{"norm_place": "pre", "positions": "rope", "bias": "none", "init_std_down": 0.00297, "beta2": 0.99, "seq_len": 256, "z_loss": 1e-05}
MLP neurons of a small language model. Each row is named by its layer, matrix (up: input weights) and neuron, and shows model dimensions 16-143. Each number is 500 + 40 x the weight over its row's rms, rounded and kept within 0 to 999. Numbers have three digits each.
After each neuron's rows, "fires on" lists the tokens most often at its 100 highest values on Wikipedia text that the model never trained on.

L7.up94:525547490486432513483504513437546532564488539506538531494495538487460462537508463493466500507524519497504576496494479512563562401487539406541472502509484471441518488518473506487465488508511544539505486517444496532443538535553543559535494549470408409476501568457594514477518523492478416501435481513505473489562517553580480508513495533503469503509513502561471436502573465497542496432495
fires on: "t", "n", "ed", "et", "ly"

L4.up604:337504461476496529487527488511521469474546489581469485455492511502493494502473455518550525538521505511547518469517537539512524475465509537383489523522499522481358510589560466522494528534550490475502518470535458493495568478471556525469514504514522441494517497520516486543542505484523515525524514512463575467518496493494476490445521529499487447492515482466431479490530455498484524453472
fires on: "V", "===", " Iv"

L3.up329:473481468540471477531515471412512491464499510510449465436488530479514482472503482503506476491504562473383515498529508438524418482499514510467476481502536467502498423496531532475498489497480436464434494495493504411447474638661547465468467499481502480496492522467466500455476468485457427514473489502502457430489444492464558491468495528479528489493482485517492442431497541511450492519484
fires on: " leg", " life", "ist", " song", "inal"

L7.up283:496514457481442579509502467527499495490439547520493488549581475545510485469505489466464474520482560485509435465491440551543455544514523485503551485544481490433501407510501497496487530506503548568515443469435465476395498475495483509490525461496494500499554476525529496484519511523495486453378525490508487512545484544446544469508457584481458475508495506525502450561444459454523494485475
fires on: " not", ";", " |", "1", " "

L6.up143:601472500585560486522545537463559521517589490476558509516506469522567510398489595520526524559503506513468565536560509506500530496506478574491532496498542624536555551594466558534561496498482529480492495541476481516467574492519483465565501519474524508503490514502521527538421464542494523487518521520519533493532536534494541477471499490541499463483525463545476546495554553496489500520482
fires on: " sp", " head", "ough", "head", "70", "ows"

L2.up503:489542525516544567557573488518486476497525454531482508502555512507544411588483503525473502486536618534473499466541480520529549466532531490467531459580588512491530513523599457510476513444573430494524434533476467499447525530518440486499544519539447486508511493474611516511472486607452479498501499519443509523429586513416466532445568520502467472520476447532551457464516483508443507480417
fires on: "),", " –", " -", ");", "):"

L2.up107:605564501485519599507526530499553432487513484518469460489561481549526400580488476493472495498564517429522536493487472525470484530541484508538499431482527516525504506541559502554530469566510459504440448505554468450457487464446507477483485507470449495510513530542501503518408515537570495459473519469475547537559496549513434551438495504494505468530415496496515445522510471455500512463475
fires on: " such", " these", " many", " both", " more"

L9.up543:533452504519561495475507530541525429498425544467523528457565502514536411527472529494534506527525486507488534499475481422425470538517437438424506503571554500469541462426539463450536495542535501546486498503443530519387472492482516466447548497472515501455510547477511534508514524527451539447452481514478542499497476522510515551465523487465474542456484550499486457535562490418466551515401
fires on: " |", ",", " –", " and", ";", "or"

L4.up717:523456574525440516543413479445475474461460514453500497518423505494524529482494482512563503474520480444484457515479536655576508491524525516515468496473495484512406497526506487561481472505462478469482559454461618505489485504498524512487494499462488514436506561476514505520492463538507531480530471521538519517570520479504543504493505562396530454482496482582438453514494485486507494466521
fires on: ").", " gold", " life", " organ", "ests", " material"

L9.up377:472508475391555548578529495544511518446461457483526467483499550482454499531495544478531439491489537451458483494577498574541564526478574484491461542515580465479535477538559453444500501488513481476524518453499554563548543464563558410545500511510490453529515526397476469474480474479566494498467494522525538523505505467519421516495531512565475517545451512512477467546530486482550477424502
fires on: "un", "ar", "att", "an", "m"

L8.up483:574544525518533560470542479527550519515466468532540497419591542445460479526436509536504519457521541515470453486572493453518463520511491470439511481573522535520487503510530423584510464503444493547499485475581476461555547517521498571494482457524477472546490500487479490494424454530574524498532591534502545509459529516461483578520554521498480505481456421502469445570460500499450534498482
fires on: ".\n\n", "\n\n", ".\"\n\n", "\".\n\n", ").\n\n", " |\n\n"

L6.up644:595460498484466538490513493457478524515431528469463553484519502493445463566480479477513504510515488460549506479513538514487498503608510483493568498503520377509513480463560504484484503461470500456392491565454467484509369509487474452478478493490481508521509520476538494501541420572418564461463489500434502517461462517505536487475510538495486548413474504500552457486424497379472525462458
fires on: "ra", " married", "os", " Tour", " opened", "res"

L4.up687:487518557497511519521497464466509497514478552449469504478473466533516493474538449484485526528505523426525490467588543449460510463499479492418490500488493431490503461606522442531496473528536442464495557529510356499497489454496532502512485480559486484490513482472539469521478477504514530496497441529454478439538480545479517417436471508403452472470499451500436505501475438476544509469476
fires on: " some", " best", "aying", " government", " pain", " show"

L7.up288:557585490462567467551473468490446495539518510589519404429512482501499430569523535513485529485522591522551475457501535500541527444557518418466519520524559473480479553543547514493592535479528433549447453557512435497483575594480538477558503521489490435535511516478560506449456488519507473446507510557501524465490516496428483503469540511480485475533453442550499478575477485540501563454465
fires on: " as", " -", " —", "),"

L2.up643:505516440509505481533530495476513488510515476539536522418536494457489466500472494496551523459532527450531516445561470513467443491502523434544495496576522507452487520516583438544494460514431463550501549540509436510515514503528498491544578546517422546543522562499568491544423501578456505523470460530481524540463552578530496555444541548500488481512424498488477416518452408429535519418450
fires on: "-", "-t", "-d"

L2.up14:535545510430518533507574484494494498494546515530522434466573503487544438512426511537506534489520526423550489475452440487476528519464487487488497410480617581463464510509530512465443469530523486578513437507499526585471495508508535497530529455483511460486472533529597567450494511486541561463520551501463540547547525546458573588492500468503450462501476436538498461531498492528479511489453
fires on: " cond", " general", " prop", " national", " law", " American"

L2.up747:480570557526545491497533447524532456467530482510554523465482536468517441571457504491476568525517557509537455491529440496497515431519553445515570451541567518523491474526592526519486465480497430538488454498493506491489521465549513430547517541468464511489477488523555549485393507511545456449523539504456541538509545524434443540461532502480464495549466467581545461523473468498431539472452
fires on: "),", " –", "\",", " -"

L3.up1:447503433426467499503471473523492477478513493496541506448454509481476504517493449490495451475499535486592462446526474561442447447445477478522487495514466496467462516509509515468500493486445505492522451511508513576546542663445476469533486503471460531472506501501506491504500483482506510544469565451493509495497407475526530485507513514509535498489511522481558451484575518490476510495473
fires on: " Pop", "ction", " sat", "(s", " sl", " end"

L4.up237:537468494520474493488532494466499508478483494494446543490512543524492503467493462476456519493550516447522472512555558411473464499455517480418488507515500503493523413660508476484519492506520468528516549494407569469519509461480505512496501502447471485513469521423477509537490461472556490457489546553518558453500451496478489472465482535443497503492458516543391501504481494511493509480510
fires on: "ult", "leg", "icle", " cy", "ebsite", " office"

L4.up29:473495376448511566492543432508487480518544491516491537478471513497483493540492436499536498503492510505545458428475528653499535481540540552479540530510485568480368521513537483538476491496504496487526557498547457485528591461490509512472482522507508456388512468535443477548521536455513506549486491490424540451506508509475501481495505550481491419449547467433523428487547414449441549406458
fires on: "===", " non", " Total", " bet", " influ", " pers"

L6.up460:406498534487486430496468502527504462499485517494465466515437465477465506471477507542488487424497512508445430495520420561472477516513528497517411499487495620528434476452466460577487517420473488552503561503450528499511533523531511455387520501471500508553497493483482495524475455518563530478506473529508513501540463468494456571482472511446472505548502501554426498465467515521455529417490
fires on: "ied", "ating", "reen", "ally", "imately", "ively"

L4.up200:569556422492436432484537520514469501575490479542469528458523504438499527534495531520514522512476502420567442437564514613495551494454485484548497542509456508481482517414497497449494504481511533468517459550517402487487554507538524494508497526532510526434533434467550478488533496455548411459517531421444503426486478479524493477533506498540579524514499535438509454502488437465511494493416
fires on: "ge", "ict", "ect", " fact", "raft"

L6.up156:558426509542561512561553509447480497547455495425465503514560448502535475452493580450551497525506477495548526530406502455512544500544451502506513492482513494524599449547482495477482478460447517423413442515458483514488441538546460465510489499518491560514521510528505455533470474512494505378502416505520490504470571547464500440509444503531448343485515496535527524499475497454473451479504
fires on: " co", "70", " Co", " by", "ows"

L9.up129:543524470456447598502506553497489480465461508455559514465575555455514477519482484514448528449518529458479493492558551549539433447533566431482503432495504510493453502494477533466480516531446474522472508522472505441447474549467555504481539488470522404542522496472532497522483478470532492482472542489565527563436514533524523589422486475539352512545570537528534539537576463534505487436533
fires on: " on", "f", "un", "3", "ev", "p"

L7.up5:483554507459515471578496501535467473526501506492501560482501491492467486496463491476495469523498472529505589437501549526513571539512519428488464447465454522525479483567536542489486456486503420537442494479480402487486516463598495439492498492504405410510505478553463483465510485520529481453485464547511500570523481478537458511450562628425527482463502516551572499545521505552563426509488
fires on: "s", "es", "e", "rac", "ic", "S"

L6.up28:440464473632491477473571492436424497555479491501457461493516527524495521490446461497517509478513551514556479478506477508494492548503493473479548498536496550502481424495431526470481486456454488595477485501484482429484372462521462471495556492498535527586510496396459566465518454510443488479539481571594530552468462468480493517533441507540464442509550498523489494474441512557408497489559
fires on: " most", "act", " season", " however", " replaced", " century"

L7.up708:473497542515553526463510468607590473494502434551486531491544465508489504559432453529484482420545524521574445503514451498543509515504565467511528517531529510557538423440533465506563487493507489463519473507482512499535519534476467450510543537473466497457509540477570509552453483510494525516458493567493507526434489541444475560493555506465432512500426424578492550492494427467506540471471
fires on: ".", " by", ":", "20", " |", ","

L3.up636:351507436433482475523517497516513503533449488465534544455560552506529477518529540505512459492513497532442534548496551482484516513513541499533486559504559537529472427495509509465540507485461482541528504513464504446594512638509517446446501515447418471521485553478462504484462503466463455507482542496528464501506544508502415493496495513476520505524494601501643500466600505507439482526497
fires on: "ained", "inc", "ack", " every", "'t", "ording"

L3.up272:493470479390490490488510497509495518501484498488506523497523459468505486519497510511535495484503579537496533521479507471562455521517532470545501515527536490511513455489545527457510480504466560531506494506483522512480489611647506446437496522411519517499495568533507508467477538514506533492418497518506475532498452494444517524510450529522500532542474510508468468458523520517452474550510
fires on: "op", " leg", "ore"

L2.up702:481573455423493505518546513468516500516519433464538461402550528564419468480473422552551525517566543433500476433540507526504431483452470468554425455563527552476511434495575485547466464496487446466516531492483472515539474544514474496506560544460456565541545542449564469482455491599487500505486545519494553534438519536516453493500538500527469469490460508520508488487528494485545512453455
fires on: "-"

L8.up344:493494518532517513481639497484543491478515562505493459524512510531532465507478496475492403604509465473563469489531481437513534490527535456445475502504537503441480477586550479509478473447487530568510448541454492498445522491533590470456497541544530451479490553430495520518453491552499509412479502502497462519508519501451492489487463550513433493456540481493508474597510522474500519452423
fires on: " of", " |", "j", "e", "i", ";"

L7.up235:433457481486460514520517435508525515429507496551536476466524495491507550585441468485526476495554568469462428527517523459478497498498451507498490487560513482514497518497489532566540497516522533492446466496497504454443560562464451408519555509502497514507526442448543534511482528498537391463477427487497521499507503482520484563527542555468444511487463421526583503543454446459496531495495
fires on: ":", " |", "an", " had", " was"

L2.up145:517555507520459450527488485599541500520454503509472514506445553460466472477515546596458548475574492472528495500475459512512540480524488442456512479507550539532526480500500554551561504506451484578451424515554500529444500455490427545527502422558451381465522535482565490498477545482512502491521533526536530489526503467471500517411536518485515485464521414510559482536545550474475572437481
fires on: "á", " club", "ó", "-A", "í", " County"

L4.up615:363543629486488516541460543504529471374470563536486463428468503485502489509496435481438490479537472514458506498609483538463479484483496497464465500468496412504456481528422494518532506479537512470443498485493452519486388540474477487514506440473471515508503494506512482508460454516505562528545511473543495401493505504518513502471523505536511484493490501579602513528478427487524499483503
fires on: " cont", " New", " next", " Jr", "inc"

L6.up238:433554549499510473531616520553500503503499525531493482488516518505510508577549479575501522517508530474512471486595514488473508547595538522523491551537519518541471486470569478552503505483563506536525539493524501509520344532436484511603528513527500464522525511515504526511587528517507541560503528504554512461524501530502517573493502527459539635514553531541558506545460509500610580507477
fires on: "av", "per", " And", "n", " people", " sh"

L8.up571:463484532503499479512494558495459507497484535517489561437526539466505501544480471516490474517558535483509461486609490529525563529493483531508557454497558530502464470496501515484465445528499423570456490511579455546411482582475506532489530536580525423501549591437553465506542515518467513438509485565554596461426492487402486541469537502497437465535441433544529455567505471490465522524421
fires on: " out", " south", " north", " east", " west", "th"

L2.up719:522530443504462564452516556588457496548496478534503533480520425445462477525433429521475530434498517453530521459448445521503510519522498479587528525524485513451519552492541443562522461555494458489492473487550414511500477519493508419504421521459435565449528447500591472481527527510566493542501462442492533490572526481463473431429512534423434465492449463518509559495502495480547525489466
fires on: ":", "[", "ook", " on", "..."

L6.up71:578492556583486488479527528446466503457608554458490517517436489519471516431471475547492525499519550502573455479512474561468500512513503494459507514553536524503496441347429463544482458514445518565518535543499498470469458457488511433453506523478532489582515539438446494536475458550424567529522504605496529461504493484493484510487479499524427454463552480479453485428496521512498503462534
fires on: " as", " most", " replaced", "rans", " period", "act"

L6.up55:421448473462467499468512448540474451516448490512497503532461516479444499463468461530511497443538500489503465441492491578495454519522511479530470476504511559495471431387497463531492472375485506556457540496474507479495301474474473489370505492500506446520499498469475557506528424498550542481465494557472522496464484463488463557498471507531419518499484485544491486451463454544417535411545
fires on: "ent", " sent", "imately", "ally", "per", "ively"

L2.up228:540538537535443544512479528441495547537488461495506540526546453453458465585502498526434555514474580458563393408497469517496517490482473503450545510472526503515490475450501479451490458533502445487473515573533471469496496482543610499461501468476499523558526449443435489541526521530486477485452476530463476555479605481449494499516545524525501466413534462490493532549506568477529533433524
fires on: "V", "X", "ost", "ved", "š"

L8.up716:490525499465395486544502499480467529530449511467457533529470460523541503497536526484523487522544469479539579527568468487443573518472498542431488506530506480469507449516614553469506556467501490599451443603469465439429566507494494492527552546497507416498511507526525542533498497461380505426463529487439480500538489530549511499458490486448485479491484530524499495586504510493489445506515
fires on: " |", " Act", " de", " st", " and", " or"

L2.up687:551525515589511511524450502421491432581460481524515481511511498474467484501424480491489503395495481491495463438530481572526516490561487487440476538460494486521491571529529439508496511429467580514445479520536404460414520520439538459523415501534460559503466463539491476520451483459448456453476530541514500418461472551477500510455523533499519509498458454565505453543437488514570449456484
fires on: "ide", "ines", "way", "ix", " using"

L6.up154:515527440439414514455492524548536491498511527509541499459457464512419518526527471580501518481466571497454497414642533514433467462507549537506475512529551473513435536447567506550558496478516510493507480519516544455519521502460545542513495507507520444562503533461494558505558477542450507612529566464445501456571448479495526504480545496505564471439494509483512454463432476447459528473471
fires on: " took", " every", " finished", " dev", " separ", " approx"

L6.up109:585490600606453449472440544526440517477553527473477491515464516529487512428466471572525504419487566482514446455532469584484508520475513478435466483547480575502500468493485465540458440504476500538517509496490572437494510466440498474590528507487505507511506481461462542467508468586470502493512474513529503486518425457494510574542438523526471517529515482499416486475399559509558544508508
fires on: " period", " position", "act", "n", " each"

L3.up53:411508473494472509527480473516504501513465515489622524470491609482521505481512516492487411502496510507431549515544451526406470507488483469578488517497497548504465534498476561535531512500478494572487492523507491492533517446468471400540532496485473519469492553498593498508374460497373438559495493480521494479496545509519551501513532496503518517478494520514525483547579503521506527470482
fires on: "et", " hor", "ference", " same", "ector"

L2.up101:503606566599451554499533511467526520482496467479482473490550542475529512490520508493454560506498501441535450410568517507549492452491488522483487516562512532470483407517504522443466497520523472466468522526485498511523523475554505555576485498517556477452528409440463443491544502439555499511532536444435535450469451531514494512461541486451507529477532478497455487474432399514432538478482
fires on: "ord", " exp", "ece", "ly", "etts"

L4.up399:596551423503477484455524521481460506448486451529462509463547505488482469518475488504470504492485466458553437458569523566490543475469467529456539514521477468475511517381467471478486478488445488478509491487493350490485530447530489490524514517439505483437522407455515473523538511482568419483489545435451504441464457493501451485545495472588501495487530503428549478524463421483477500467468
fires on: " under", "ect"

L6.up530:515488500575496537507538479437463539544428525480475502492580522545472529474459502457525514565545511483523537521538527502492514504690503516464579470488497409504548470556436538465522465513482494520431478556484435490490415474515447534544518481550501508549512462483498595483553455521481514456503458489440538537432506550474513417506479512568442460443550493507570518502443515476513536507566
fires on: "ra", " married", " Pre", "eam", " Democrat"

L6.up455:481484497521535482503558536453524522553479499431444477518519392486514497453459540482497539546496448514474520550456461485459562468662472544486506494465491504513508507613546518530460505463449513508495482576449461536457591514477454416532494498513500552540518526505500491534481458484528531421484421529458486526501528544495487464450474477436472400465531511504499516503466537438501512477500
fires on: "ball", " class", "70", "wood", "head"

L6.up243:556487446604484518514545490466509498525423496527491530495528553496502507502481489519497496471485563522464513496596489520533539523512520490520571516525508627540485493514498564524551534496472521521440498531512532464533563517541499469464537522499520500612474496449516556472486411553433522524516528487541516570460465478534542528545540542553518528449515488542513483463531559529412625485536
fires on: " took", " take", " career", "'", " pay", " awarded"

L2.up586:476474453511508486555546516502502490506466505534542458540505545495507452509503488527513514485544486433522511469491483540473541473505566514522470516505589549475538421560529447535492434503521489604537500502575442561435501552512471488550504541461429442531551522408486471516463490506526497551434546548519556526470503595480534506463465564506476423546472495496566434499534514457489518454439
fires on: " un", " Ben", " Jo", " non", " pre", " self"

L3.up426:514520413556486520463500508425501492477473474520515549488595476507487515502453487484505519479508469494422508514548445452401437480504515473432503478601508552506497452500464487377490498504491452609509516506491466469521496430602446498516521498442381423496501468475525507458469466460515462517475540495481526461478471500543491479503569456503508514534461514528472520489530500513478523491470
fires on: " band", "off", "iety", "old", " review", " group"

L4.up379:600518604514496539532532455484496545587465542455501560447508514537532523493538428500498508527547543443593503494580569612496509494505485447506510523509504481491547463600507512493497479511517475483526573562513324510522536440525512489492486515579498492501534491500542494467516483462522565493492517517488489498513473523477523456456455533455522495507509488509469504518520498481522510480490
fires on: "inn", "ify", "imately", "aying", " pain"

L2.up474:542561506542521466591533579517452465509511541519523433465535582527505480499512441525531542474483452453518468505440509559453501438491470413464570486472463492417472523517483522533446543510466515530462451532508443543422557520496532481478475512471483494508561524479521544477510552512496493474500458521448572442475507512524527480434425580551496471461503468488457535584556531466480496514502
fires on: "ian", " age", "ons", "us", " number", "ese"

L6.up382:452564502396493494513512508590486470491484546500574477477493572508514524488554402543470514489506556503570481454575533520501466509399520472532484539519521523505464474424553515541528526514567492579566514479508458506557522511517539400493505539512491456515516539460503517512496544459487498540466539497568529476510491501510477497493528516513531643576502541522511506523503511553543487458474
fires on: "n", " same", "g", "per", "roll", " town"

L6.up648:452466425454473538518552481487525454505385515496435522501503447495474550395485515502508523525527515489492511475527539546507528497600501489502470490473551486509450481423523536516520507441482509471437484563519474531495404469563528463357484498549476502546506498481541538540505429488501557480527493544449522524518530546501484461471496513510477515480495459575540501471460447500404545439544
fires on: " Pre", "ual", " they", "imately", " father", "Early"

L6.up667:528453494499514491482468487466494448529457491488463519492446432509468483456454538462508497495510466481477505477376447527474564473513484526530434437440437539494490562550475493520471476425496507398387476525504493547476564500477510488480451469495506532499492478525531480556401474516525559405451420454439529526540552501501498460460441501463472413457464486505477489507531476452376462499464
fires on: " =\n\n", "ite", "70", "ight", "ows", " mass"

L6.up661:485506438498480471466563567548532475503466489522498455458482467501486480568481447550502504534497517504416516472524491468475526482417528585478463526529487599545403528499546539588478524434527518528560494503501524536477682536545545482513507523512495454508494483487497507528506532488516500534499460479508529491617496464495537537443546497490545454505458494466415462473544526488405577481435
fires on: " appointed", " same", " elected", " Gu", " hon", "ter"

L6.up317:505538520584442495513521522497495559491462494466410539454566523505491513560515536539504518453490533503478501500609485472450509533475544512491518515544556546533518460455430494495549475475492508557475500529483488448499527465505454479595532522493493522574483501476482497413582490548475447581526547446468484511449433513521501546554512505528536546474516513464556459464458570509515597554482
fires on: " took", " take", " follow", " attended", " taken"

L2.up559:511597531571459500571541501475468448524529480550558470531516495510496537508511499559428561532496541470528505448532508564514520456505489456476471514466470520472429471503500514482527502478577525498445488572554484473485486528611572477508487508555456549520562447535466492506499489542450507533445497532494450456504530420459486499469578520492485464501504496501522456543508489543520524474552
fires on: " this", "ven", " much", "here", "-up", "itive"

L8.up125:507506450508474517517516462538521506494530505519439555539541477564446511387466552532492505528494488465472473470498490468469447513490590553445489444531576524527547400500504533462530497496463466441496516510467562472519534459465465445443582503498503449531539520528480546584417556505479486504414505510463471531454551475494483551501509466482508502548465480587512518480484554463599460441505
fires on: "0", " |", " |\n", " two", "un"

L6.up262:449516523500517511530523467562503531533537510511482548509536518502493510650529529527516492498496483513511473525408521509534550516575531522558511539510506555556507491442569445507480505484537524552527516505513564516530612566528503582460535474595511470532535501570502483527563541483588523529515446460529486566495530521500463575510504507476493494535520534505611508517592488496595517530550
fires on: "–", " Atl", "20", " di", " TV", " Di"

L8.up488:549462511567547525498534427505527435517525477517512531445509508459452424524488484471471521453549458516503454421574399535547471530469473495494496469562553508545524466467483497489481468476453464501502473524577495524545500501493454473533494496506536456528494494454545501506499496585561538467551523554515545519461437539454567580518555590479518449500430507485507490520400508494456489471435
fires on: ".\n\n", "\n\n", " |\n\n", ";", "\".\n\n", ".\"\n\n"

L8.up445:554513481405464455549456574511510477619535519481448496520477493406505496520505527469509499489512529479479501492495430509476573505468475482527495570505518472469476457568505431482497467533542533558480497555502447503437538521538506513543469506511458407520456498458503486480573425430556479466516474531514525531465543520460506456470516522542511447470450526482480443522468563509545557476461
fires on: " re", "one", "ine", "ate", "e", " be"

L6.up7:455584544577531469516480492492517490550548496546553486554485557530478470549487484520489562427527514475471485521538485481478503469436505486457464531523528523461529449497531553509456437451440446540491452526454450503502512485530435469526546508534474477531492520542524503509426449499476485423477570476469434402450548598519453469482490551468537526470532553567551544433495451453462591552527
fires on: "oy", "e", "ent", "play", "ann", "ah"

L3.up537:390514442462561493456505477500479496582448461528450520530562468525517490512479541480543582499495481522473503551443469492553509514500511540561529491481418509498500547503472477582530498493518436518585521499481494611517498567495474506554532517506471529537503475541578505483478528509545525463435368526478532606504540501498466488525497467538489501537479481494481542538519559496517500540500
fires on: " such", " include", " (\"", "lear", " Indust", ".;"

L8.up579:520531443489528566507565453597465450514525442498532528435557511444490466511478499540506557447538478497518410486547485536492467461533506451426540452536535495529499509525473518500482467503405468539425512518554472500537543552483519487491499503510515495503476473493484479482456510526530493456509558529531513448464528498496537594460609558541496551485461524454542486515447511550510479456471
fires on: "\n\n", ".\n\n", ")\n\n", ").\n\n", " ===\n"

L3.up184:437513411430469487489488504530506460443562488493545505507489481479496521507475455518507523482493531538468480492510456564468457493457514504459482481573492516474476515500517476501514514511459549560550466519506534433468515691493499486534517488552506488473523570547537504504528514493498416537464551546475502519546443482537504508490508500514523502513472554487559495393548468508478501490514
fires on: " but", " Pop", "(s", "ase", " stage", "−"

L4.up520:332534470501427546471556524522512494522521455517484499504523518514484472553475433513401510516476508500575445428561536532500555478526489539413560521498488508468482500487524528515462483496455508484530491502563398506487578450501512492534521503522535472457540389469472488501576546471551486509505523441433541436468472481483492502495479509518478477481538493385481472497484402454450517473465
fires on: " under", "pt", "ge", "nd"

L6.up553:539537522429411506479387528498529568517546568512614493474506544530472466415554398550501491507528527491502523462636516488461463472555533470452495491476530385516534532459538481520537466554503516511451464522508464467526540472399494478526487504445485464534516546497488567461542478550353504567501561471476487440497453485492542434504495508511526533428493495455503457525496526463503424496470
fires on: " took", "v", " sign", " years", " every", " position"

L9.up567:568509517478511499469584529544472471512533442533482449467572474429499501521476559480451543452544548473583440386608502516562467449539469474460586556541553543526477518496500476494570482541479449500479457526502481509493509455501535513509512523501472522516525504429557516430503465546544503442502547521498488529440567471463510522455506499523519465535492474482505441511413513476511483466476
fires on: ")", "),", " as", "\n\n"

L3.up45:489533463520529541472442544542448523538510433610464526464518523497505503542441480490528578501545499518547462508493462471546514468502473477488467464568508538521506481517491436552479421577544475467535545481523482515525492502477490491559512491534463475470581458526494445510533524553521454507490528508433554471521469509489469517545473550519458490504525488476443481445482540445508551485461
fires on: " Votes", "ather", "ady", "ange", " Label", " Work"

L8.up303:503522513463481552526576492472494480494498507495525472490529487538495439533469506504500477499496502495486509535537460524522511552525456573463584535487560466489526467543556473455574517507560514509489478520497411487429551492470588507448499516448519510466489526525556544543497469454455489428461589504456468502524526525479504544503503491435448532490521520471492389543527465486503455509460
fires on: " |"

L3.up117:676493373458522510478500515510483502562476436537561519482544577504487465505481587483533529484509537494487469453499468457461475444482514536540521483497485508485525493537490517477535496476496508509514479506490513436474529583530478470535514509451511517491505456483448505454536496505485442474438486473484524490445545478522439512526502499532487509515474471468480457489409533478533487488436
fires on: "ference", ".S", " Gen", " Do", " them", "°W"

L8.up73:543547478489496523518593515437506458460496531515562549520462465540543437550490554508539519478484446488552516536447501569487526512540533444495490464482527493499548446516519521477511483450491496542519467537466464528433495468549502470489563520409515510465487512555490522560460511493420480527418544501485491567473494533494486515482485548475513509528457537487605457478451492482478464480443
fires on: " |", "if", " in", " con", ";", "e"

L3.up614:597525461578474517499493500497504505497514491610562527510493634497513510504481489490504494463511480456496470465535504490451477444493504441471497496548507493491486474509466502481518502492468446598523525486506509466493518553420483516495552484429482465499512480456413517469487455487509356507548502498510530462470441467550463502507535507499520469488485488520461467447521520498559508468478
fires on: "ud", "ies", " Years", " draw", "nes", "ail"

L8.up456:405536464430530481553471494527460489563535478492456499445468536468482478509456588460499543461575522493510547470529542554540540538471590537425565516548502503415494523556562479475491466489462497535451529495464455530471469512505460501470434519440493519520532496477489466520480476513516502403464476510460503482593546498511490575490568597491540402460518514557516467478526560507530471521500
fires on: "t", "s", "rac", "nd", "ep", "n"

L3.up274:420491480435497509518462484498503501513529493470559502518501488486506484506493552485516388474495549518439524514496441504426495491483530467613490493522518534535459477499469521442527493495474485556488502517497500395565515702497496495408512495401486480509502527455427496487447509510395494558506458507501506515508494504516430487525526502504542481492511545514530486444594549515468499478493
fires on: " took", " third", " How", "'t", " every", " rest"

L2.up113:551497477525527485473539519548503455480529466499523493477563575522514452513433507516472474475551506469551484472472480566418501443499524435509518458474532553471496504571565509506509435533500493485498490495482516552496485582546493458532499511523414445511514497460604522497461542484560519466431524537521556576474496506500435531454534582495419469516419471555564421578529461487577481441492
fires on: ":", " such", " both", " between"

L8.up227:492526494562482495512471516525452465488470514469489557421516545528475455532525544532471595499551486458480564497543525480515530453469493491457437523455510496497522495509513511492478515450516501565473513556475521498391475559559580457521516522527484412532481455401509540525543556459476480434468518474472541525558486492559552517501517572510489509431485473575555495528543458473585490447462
fires on: "n", "in", "it", "et", "."